Part of a small language model's weights.
Architecture: LayerNorm before each block, learned positions, biases.
Training: a variant of Muon for these matrices, 313M tokens, 4775 steps.
MLP neurons of a small language model. Each row is named by its layer, matrix (up: input weights) and neuron, and shows model dimensions 48-143. Each number is 128 + 24 x the weight over its row's rms, rounded and kept within 0 to 255.
After each neuron's rows, "fires after" lists the tokens most often just before its 100 highest values on Wikipedia text that the model never trained on. A number after a token or word is its count.

L8.up429 [132 136 107 134 106 113 143 144 100 140  91  82  40 118 150 156 127 138 134  75 146  64 138 151 174 158 123 112 128 141 150 123 118 150  92 117 141 129 122 135 112  96 130 138 138 157 147 126 129 128 115 160 112 150 144 152 130 135 139 141 127 154 121 161  68 131  90 129 157 103 132  91 127 112 161 146 146 168 116 178 149 131  85  97 146  96 132 134 170 125 119 151  98 152 137 132]
fires after: "p" 26, " p" 24, " an" 15, " M" 12, " P" 7, " m" 7

L3.up599 [120 119 129 161 149  71 128  83 121 170 111 108 100  94 100 127 143 124 152 146 135  91 148  97 119 145 116 111 109 205 152 111  96 154 144 133 105 159 173 141 150 106 103  92 164 146 156 120 120 107 133 103 101 145 135 134 158 137 119 123 109 123 107  90  99 183 112 139 140 151 133 121 113 157 140 145 120 188 149 149 111  97 148 101 111 128 113 144 123 126 107 123  86 138 104 151]
fires after: " com" 24, "om" 15, " m" 9, " p" 8, " H" 8, "od" 7

L7.up572 [116  87 107 125 106 116 106 119 162 112  89 111  94  96 122 152 156 148 148 143  88 139 142 147 136 158  81 144 119 114 119 118 132 167 143 140 132 134 162 117 128 131 172 153 147 138 137 138 130 105 129 111 175 135 161 133 140 159  97 139 122 149  96  89 166 162 132 105 156  88 138 113 139 153  64 178 105 115  88 135 158 103 131  94 124 159  84 115  92 143  90 139  88 111 123 101]
fires after: "ol" 25, "ric" 14, "ur" 11, "ou" 6, " r" 5, "r" 5

L7.up682 [107 169 177 136 151 126 125 159 145 105 101 130 139  96 115 152 153 121 123 123 124  97 151 156 184 154 144  76 122 135  75  98 146 113 106 146 138 130  98 102 102 108 101 127 145 148 127 171 143 133 120 116 144 120  67 104 107 104 142 146 118 106 132 145 106 149 125 120 105  65 120 151 125 152 206 121 126 130 135 138 153  94 116 136 117 108 117 126 122 146 111 109 120 145 133 137]
fires after: " f" 40, "h" 9, "l" 7, " g" 6, " F" 5, " m" 5

L3.up136 [148 153 124 134 144  83  89 142 139 120  93 159 107 140  97  84 143  94 144 131 124 140 106  85 123 123 103 154 103 173 131 129 111 134 104 146 142 131 151 118 174 145 124 149 132 123 133 131 132 169 125 134 142 150 119 137 103 106 120 103 115 150 120 118 124 127 147 124 143 115 111 105 102 108 135 108 158 153 150 132  94 144 129 168 170 143 154 133 126 127 104 122 131  83 152 112]
fires after: "0" 14, "3" 12, "2" 11, "." 11, "4" 8, "5" 6

L7.up644 [107 147 122 128 110 100 141 158 160 110 129 144 131 103  96  95 138 122 112  65 170 131 138 119 123 145 128 145 115 148 164 140 144 140 134 140 151 137 132 126 123 105 101  94 171 118  83 143  97 110 144 128 130  91 129  77 141 140 166  92 108 134 114 127 124 163 131 107 155 100 121 126 120 111 127 117 130  96 122 157 143 111  83 138 124 138 135 179 125 116  90 115 113 127 118 194]
fires after: "am" 51, "e" 11, "ly" 8, "ar" 7

L2.up626 [138 120 158  82 125 127 128 100 186 154 112 121 126 107 133 121 130 152 106 107 155 152 154 124 128 164 122 113 120 168 140  65 123 127  99 105 136 140 106 184 135 115 172 150 147  94 153 129  69  79 108 110 154 100 157  74 128 147 141 151 128 121 115 112 154 126 130 136 150 110 113 107 102 149 147 129 178 125 117 130 167 138 112 127 130 164 144 150 104 160 105 118 108 127 135 115]
fires after: "el" 20, "at" 12, "l" 9, "g" 9, "d" 5

L3.up474 [ 91 139 136 123 178 149 122 111 120 131 149 119 133 108 152 108 125 131  67 104 104  84 112 191 151 142 125  97 133 157 110 114 157 157 158 140 156 126 133 132 126 177  57 125  89 130 137 175 123 131 100 130  95 157  97 113 112 141 110 105 112 114 121 191 169 142 144 130 138 115 120 106 148 122 154 104 109 134 127 124 115 125 111 150  96 167 102  83 151 109 137 132 138 117  87 146]
fires after: " f" 33, " m" 7, "ber" 6, "11" 6, " g" 5, " J" 5

L7.up442 [136 117 159 135 118 156 121  64 147 140 135  96  98 137 135 149 143 126 100 114 124 148 142 119 132 159 112 115 134 128  98  91 158 137 119 127 116  86 122 120 177  80 138 133 146  82 125  89 103 121 137 134 121  98 125 151  80 128 134 121 142 112  76 143 143 144 124 113 118  94 106 144 129 125 100 125  93 131 131 132 138 202 117 120 152 180 117 119 115 138 145  98 163 117 139 116]
fires after: " " 21, " Al" 13, "r" 11, "ar" 8, "el" 5, "l" 5

L3.up455 [120 101 140 165 122 123 143 122 127 103 104 110 123  81 154 124 116 147 148 171  65 137 111 141 116 161 118 125 115 129 169 129 179 144 143 120 128 106 138 104 139 126 180  96 141 134 131 136 121 133 122 107 117 113 127 163 136 148 133 130 140 124 102 127 139 165  92 165 140  92 106 170 134 136 107 167 169 178 101 138 153  86 136  73  70 147 110 145 163 124  82 161  89 143 119 159]
fires after: "r" 25, " r" 20, "re" 15, " n" 10, "p" 7

L3.up537 [144  96 104 151 126 153  87 120 124 135 126 141 156 164 117 136 110 109 130 134 153 109 111  72 113 142 128  95  96 148 139  83 110 105 132 163 145 107 123  99 178 125  87 162  99  95 113 116 123 129 101 151 111 131 101 106 103 131 125 145 131 153 150 142 132 167 151 145 104 142 141 170 121 126 112 109 165 114 134 137 112 126 119 117 151 143 138 123 136 175 130  85 113  72 155 139]
fires after: "." 30, " He" 12, " he" 8, "he" 7, "3" 5

L8.up48 [109 178  97 131 124 130 106 131 132 116 113 115  87  89 115 129 117 144 191 163 113 133 105 127  83 144 124 118 143  84  88 123 159 141 144 129 162 169 125  91  99  90 159  92 160 123 142  94 101 181 104 138 131 146 209 157 126 115 134 137 108 112 129 145 125 116 131 132 140 118 122 157 141 137 121 132 142 157 138 107 131 105 139 111 132 178 127  86 121 125 121 134 112 146 136 108]
fires after: "ot" 24, "e" 20, "p" 9, "r" 8, "o" 6, " the" 5

L7.up727 [128 154 115 141 138 107 121  97 131 173 160  89 160 155 159 120 100 141 115 124 114 103 137 148 138 151  73 116  97 103 111 144 117 130 140 113 152  93 116 142  95 135 121 113 106 143 142 120 155 109  87 155 133 114 136 142 109 130 118 132 139 106  86 144 143 119 158 135 168 109 142  78 164 113 174 136 120 136 146 125 125 150  89 130 107 140 106 157 116 112 139 118 113 158 121 102]
fires after: "m" 17, " G" 9, "er" 8, "v" 8, " m" 7, " g" 5